{"positions": "rope", "tie_embeddings": false, "init_std_o": 0.0, "lr_head": 0.00874, "warmup_steps": 251, "seq_len": 384}
MLP neurons of a small language model. Each row is named by its layer, matrix (gate and up: input weights) and neuron, and shows model dimensions 176-271. Each number is 200 + 20 x the weight over its row's rms, rounded and kept within 0 to 999. A neuron's up and down rows have the sign that makes its largest values positive.
After each neuron's rows, "fires in" lists the words (lower case) most often at its 100 highest values on Wikipedia text that the model never trained on.

L10.gate75,157,185,237,163,209,168,208,243,183,213,216,219,191,203,189,190,189,192,207,195,184,204,219,186,188,209,224,227,199,202,223,216,197,194,245,206,183,198,227,189,192,187,167,168,182,168,172,179,181,201,172,238,193,216,200,196,187,196,209,159,182,181,188,202,166,226,177,213,180,191,207,196,185,220,187,202,200,196,190,174,225,148,164,212,217,199,225,205,214,216,180,170,216,188,189,207
L10.up75,191,216,173,225,205,231,199,178,191,185,201,192,231,186,208,224,203,242,183,212,212,177,197,198,208,219,189,197,185,194,222,156,200,191,155,170,203,167,204,204,181,239,200,207,193,219,197,195,211,217,207,149,221,200,190,138,201,222,188,202,213,188,172,208,229,196,235,184,188,210,178,210,176,213,208,205,208,219,207,212,201,210,173,197,197,220,168,192,193,229,167,211,232,197,174,205
fires in: "of", "and", "for"

L2.gate148,219,239,228,191,216,210,226,190,193,197,200,219,200,180,204,227,207,184,200,201,186,182,175,227,183,192,232,193,203,230,199,206,203,206,197,205,195,188,236,203,192,183,197,193,197,207,233,202,169,178,215,204,197,225,203,201,215,215,235,210,216,202,197,205,179,210,246,224,255,200,209,210,214,206,217,161,208,160,179,152,183,230,184,187,170,228,186,195,190,190,175,219,216,203,176,173
L2.up148,183,233,210,212,186,187,193,171,205,175,178,192,237,214,204,179,197,238,168,172,216,218,180,184,210,185,187,186,210,210,189,220,203,216,195,146,199,210,206,189,210,173,254,237,232,233,187,176,156,202,217,197,193,205,221,200,199,187,210,188,174,193,220,164,166,209,212,217,204,231,192,212,220,166,190,200,192,195,219,199,211,143,249,223,191,164,178,174,195,171,210,194,205,249,208,193
fires in: "early", "late", "mid", "anti"

L2.gate437,222,214,203,204,193,177,202,193,175,233,216,173,227,196,211,212,208,211,198,232,194,210,203,208,229,162,198,187,195,188,191,231,194,223,190,183,227,195,185,155,197,188,221,190,200,201,226,179,210,213,223,229,241,227,164,218,177,195,189,187,230,215,204,172,162,238,252,221,222,218,173,190,217,152,200,207,198,192,207,200,198,211,221,180,168,190,183,174,193,187,224,224,193,172,206,178
L2.up437,213,213,184,202,199,208,208,193,176,191,222,171,192,223,167,181,188,213,226,252,187,209,195,187,218,208,212,208,238,209,199,200,179,204,225,225,164,210,191,187,177,176,180,219,211,158,170,177,216,180,231,222,192,190,193,202,196,211,198,181,189,184,189,198,162,191,219,187,212,177,187,202,194,170,171,210,200,238,183,183,166,206,200,220,191,207,240,226,176,211,221,189,179,228,229,194
fires in: "of", "age", "term", "terms", "autumnalis", "word"

L7.gate758,232,203,195,189,197,205,214,177,210,201,207,210,176,231,168,190,187,186,182,209,227,220,198,176,212,210,226,174,190,178,184,185,207,191,205,209,185,179,228,199,221,186,186,174,211,190,222,192,172,186,189,174,194,231,198,213,180,210,189,213,184,179,181,177,207,231,207,210,218,236,200,196,205,196,206,193,207,252,210,206,170,214,176,210,205,210,201,193,192,215,221,239,200,173,182,185
L7.up758,232,162,197,161,160,200,227,170,219,198,208,177,218,186,192,194,204,172,228,185,193,193,223,185,191,213,188,204,185,221,207,229,174,206,144,207,219,214,258,214,226,207,218,207,218,179,202,216,219,172,224,218,184,192,203,211,178,207,219,206,194,162,224,185,200,201,241,220,192,188,190,211,204,188,204,198,224,210,219,192,193,193,239,134,188,197,199,204,180,155,195,181,168,191,196,245
fires in: "these", "those", "the", "two", "of"

L8.gate561,161,201,218,227,210,188,207,227,181,251,194,225,170,195,185,203,187,215,194,195,179,148,190,204,203,218,229,197,152,200,173,163,165,219,171,211,186,207,195,215,204,187,196,217,196,167,191,229,209,220,182,201,195,178,207,203,197,168,189,200,186,197,223,197,194,223,202,199,215,163,180,212,238,199,196,192,207,194,228,190,174,189,236,199,223,216,206,187,189,172,245,147,189,182,226,147
L8.up561,220,220,184,232,214,177,216,158,189,196,177,224,173,222,213,254,200,208,213,184,207,165,149,219,236,198,221,200,210,237,184,211,201,199,210,223,176,226,207,232,179,214,217,216,203,209,195,224,152,203,204,218,229,176,199,207,186,182,183,211,189,197,213,249,205,233,191,212,192,175,195,195,159,223,219,179,202,206,239,213,165,175,218,220,191,213,226,175,184,181,234,218,204,193,236,191
fires in: "the", "at", "an"

L8.gate571,225,189,237,196,213,185,190,178,208,182,185,199,166,221,227,201,217,204,192,211,174,156,219,174,228,241,201,210,180,206,151,215,176,237,192,194,244,193,216,199,195,201,228,201,152,218,219,192,175,163,196,203,182,207,181,176,208,177,196,180,189,227,223,181,197,201,198,197,200,186,189,185,184,217,208,218,202,175,219,211,210,193,226,183,184,209,207,196,221,183,227,210,188,209,207,166
L8.up571,203,248,215,195,176,211,184,189,187,200,215,203,221,171,218,203,182,215,169,222,227,243,215,188,181,191,206,218,179,194,209,179,232,217,175,211,199,195,183,194,177,223,255,222,198,163,191,228,206,177,201,199,176,184,218,197,220,226,230,160,211,198,156,185,194,213,198,229,212,191,201,184,196,201,179,229,230,192,187,203,218,214,221,199,196,198,185,163,170,172,201,175,193,205,176,179
fires in: "a"

L5.gate518,193,192,205,183,240,178,213,216,195,221,221,190,228,241,176,169,203,218,198,196,168,193,196,196,170,244,202,194,194,202,197,181,201,197,205,230,182,220,224,174,195,208,225,167,166,194,230,162,166,218,225,167,182,159,199,166,220,203,179,189,195,185,235,187,139,204,192,201,204,189,219,202,194,231,221,207,205,177,185,193,188,187,200,207,242,224,203,196,159,160,224,200,186,213,186,179
L5.up518,215,193,191,196,177,220,201,228,206,200,192,225,198,183,231,182,167,204,225,153,244,190,196,227,189,176,203,189,227,222,214,220,223,195,185,208,190,175,203,216,205,238,217,205,204,232,201,199,218,206,221,199,229,219,206,222,212,184,189,221,227,215,205,180,217,203,256,182,223,208,169,211,223,196,208,195,188,202,211,231,182,211,213,239,189,196,157,196,193,210,235,183,212,198,183,226
fires in: "of", "population", "and", "music"

L2.gate66,234,197,209,210,195,182,169,222,209,207,219,201,173,234,229,212,231,185,205,206,187,230,218,208,178,198,217,181,195,226,200,188,182,275,191,204,208,214,190,203,166,176,203,211,206,165,209,197,226,209,222,212,217,196,207,213,196,175,218,221,211,199,189,212,215,232,240,225,188,165,220,198,236,193,229,199,192,217,212,198,206,217,198,210,212,179,177,186,199,177,193,153,221,216,184,170
L2.up66,202,184,216,219,165,195,193,179,196,248,221,199,178,194,206,188,214,243,202,237,211,214,187,209,152,230,164,164,200,232,190,181,159,229,173,199,168,192,205,209,208,165,235,176,199,208,194,214,188,201,221,219,210,154,194,176,226,185,199,218,188,187,162,186,216,200,193,242,181,203,203,206,220,213,206,194,230,190,221,207,191,171,187,197,201,193,220,230,237,214,186,206,220,232,214,161
fires in: "played", "playing", "play", "scored", "set", "scoring"

L5.gate274,193,192,212,167,229,177,195,206,201,195,195,196,202,248,213,226,156,214,173,195,173,220,189,197,208,199,178,212,176,185,195,193,172,209,209,236,197,175,205,198,210,211,201,203,170,226,227,228,196,191,214,159,217,191,180,203,160,221,182,212,175,181,217,169,198,168,204,210,192,219,207,217,197,181,186,188,207,166,198,170,214,194,203,197,200,168,147,232,187,184,228,223,187,171,194,202
L5.up274,198,201,207,210,181,164,185,189,201,171,203,215,187,208,207,194,179,190,224,172,193,247,197,178,203,196,208,200,165,200,195,210,181,242,176,202,225,157,195,208,229,204,205,207,223,203,224,192,166,242,220,208,186,214,201,179,201,210,187,201,187,229,164,197,219,160,232,179,188,247,212,211,212,165,235,192,234,211,211,186,194,186,250,186,225,183,194,188,224,226,183,187,235,200,216,228
fires in: "later", "early", "late", "of", "since"

L5.gate36,204,204,183,192,223,159,214,193,203,217,176,194,195,187,176,214,205,212,183,236,209,205,194,167,204,204,224,191,202,181,197,184,206,252,208,213,209,172,237,173,239,199,184,186,193,205,207,171,208,212,222,193,192,220,192,232,234,218,200,184,221,199,191,184,199,157,183,185,195,204,197,192,197,233,225,192,149,204,180,234,181,211,159,165,194,170,229,195,177,191,193,204,191,199,212,195
L5.up36,203,194,192,166,194,212,224,197,204,203,203,206,203,230,172,195,200,211,216,241,194,207,217,180,189,192,217,186,219,194,175,210,209,199,224,191,227,181,232,196,230,228,200,190,188,180,178,192,190,178,172,196,196,222,227,181,184,218,194,227,215,158,197,193,209,186,232,193,182,204,207,206,214,217,185,172,199,199,204,193,155,216,201,155,238,189,213,234,216,193,176,220,212,188,158,221
fires in: "both", "they", "these", "of", "those", "squadron"

L5.gate68,144,240,172,189,226,192,216,211,203,216,185,233,193,222,179,165,171,169,218,202,225,214,209,202,196,189,220,210,239,200,167,216,196,217,200,197,220,210,186,171,183,241,176,246,163,183,217,195,165,221,179,219,223,165,218,204,225,222,197,197,182,195,161,189,217,173,198,158,163,194,176,199,196,228,197,197,197,232,170,196,224,223,203,200,215,194,180,202,228,209,195,185,168,201,184,178
L5.up68,215,158,214,207,214,208,220,206,217,195,221,174,210,171,227,186,177,216,196,226,209,211,223,188,221,180,158,189,247,177,184,193,185,192,192,182,220,198,213,192,202,207,203,220,230,199,204,208,189,217,226,178,175,178,194,195,224,210,209,195,205,209,192,158,216,175,226,206,175,232,221,235,178,183,187,148,231,215,222,191,218,233,171,201,216,203,200,218,202,220,163,186,218,190,201,185
fires in: "and", "us"

L7.gate673,192,184,227,215,187,188,195,182,212,226,217,229,211,229,166,191,208,203,209,187,185,227,232,196,159,248,206,187,198,159,167,199,214,201,212,173,195,208,200,144,224,209,191,197,173,186,215,237,193,182,197,230,222,165,202,207,200,206,209,191,208,197,201,177,188,186,234,205,207,188,200,211,246,247,196,186,225,226,192,193,218,197,181,212,191,194,199,181,205,210,207,206,173,221,165,215
L7.up673,199,191,213,194,205,178,189,161,199,196,200,213,228,210,199,183,209,215,192,187,242,198,261,202,201,214,191,185,206,212,209,193,237,154,207,182,198,153,161,174,222,216,211,233,227,227,179,232,204,221,211,210,221,214,210,162,175,233,176,168,212,192,197,196,235,193,212,178,233,216,217,192,185,232,154,219,210,209,182,220,193,209,193,193,173,200,208,216,205,239,190,214,213,212,178,195
fires in: "and", "well"

L9.gate411,213,191,193,223,184,192,198,199,182,184,232,197,218,206,204,246,166,222,213,186,223,168,176,221,177,173,170,177,169,221,182,212,194,195,204,220,204,196,191,219,228,206,177,218,202,197,220,198,162,185,261,195,218,178,205,204,209,199,185,220,185,215,168,186,188,184,185,179,183,231,207,218,182,165,194,246,214,177,230,222,209,202,224,167,168,190,189,189,187,172,197,206,219,184,212,221
L9.up411,172,201,184,202,183,212,162,170,180,206,192,201,159,188,200,184,192,217,179,215,251,219,186,181,208,216,245,213,212,178,149,201,193,192,179,206,252,209,195,214,161,201,195,173,180,215,186,215,187,185,204,215,212,246,187,233,190,192,204,190,217,181,178,230,186,215,186,194,187,204,198,200,202,208,198,232,230,182,224,210,158,170,201,225,153,217,201,202,207,175,195,207,176,172,221,170
fires in: "at", "to", "around", "left", "entered"

L9.gate659,180,170,186,230,163,161,200,181,173,184,209,233,195,227,191,194,180,230,200,182,188,212,199,171,209,170,221,200,190,193,177,210,227,194,205,197,190,214,206,211,209,182,223,231,198,199,176,193,145,204,243,197,195,194,212,202,195,236,201,245,225,196,192,200,178,236,173,216,208,198,190,194,227,186,197,213,227,177,208,185,208,195,198,208,215,217,220,196,208,156,238,208,221,174,196,197
L9.up659,212,187,198,210,163,199,225,187,175,179,185,217,207,207,225,220,200,250,195,199,170,173,194,181,209,197,236,195,198,245,210,234,209,189,185,193,209,206,196,235,186,213,199,223,201,197,176,193,193,151,185,204,191,169,207,195,193,183,208,227,173,219,209,221,188,214,201,229,179,183,215,206,224,213,172,171,178,191,188,197,178,213,210,218,224,200,193,196,165,193,210,169,209,179,209,192
fires in: "in", "of", "the", "above", "into"

L2.gate510,217,166,228,200,190,184,220,206,216,194,178,220,188,215,195,203,182,176,189,214,186,180,217,208,208,201,194,199,210,225,225,213,170,225,218,181,230,198,219,178,179,211,173,221,184,144,207,190,163,171,181,204,200,185,193,195,207,187,191,189,187,195,169,168,194,205,213,226,205,178,216,198,228,198,222,196,205,200,209,185,222,224,228,188,172,208,197,183,205,190,171,171,214,223,225,151
L2.up510,183,184,225,197,211,215,173,197,230,212,194,239,169,218,177,194,196,173,181,227,180,193,178,191,208,163,219,189,207,219,202,195,203,215,201,183,198,208,192,171,214,185,199,192,205,167,177,206,206,177,186,209,193,201,187,197,220,215,183,173,212,227,169,185,199,209,175,209,200,203,205,199,200,206,212,201,200,176,168,179,197,155,207,183,210,203,221,188,173,200,185,178,258,203,226,170
fires in: "no", "a", "born"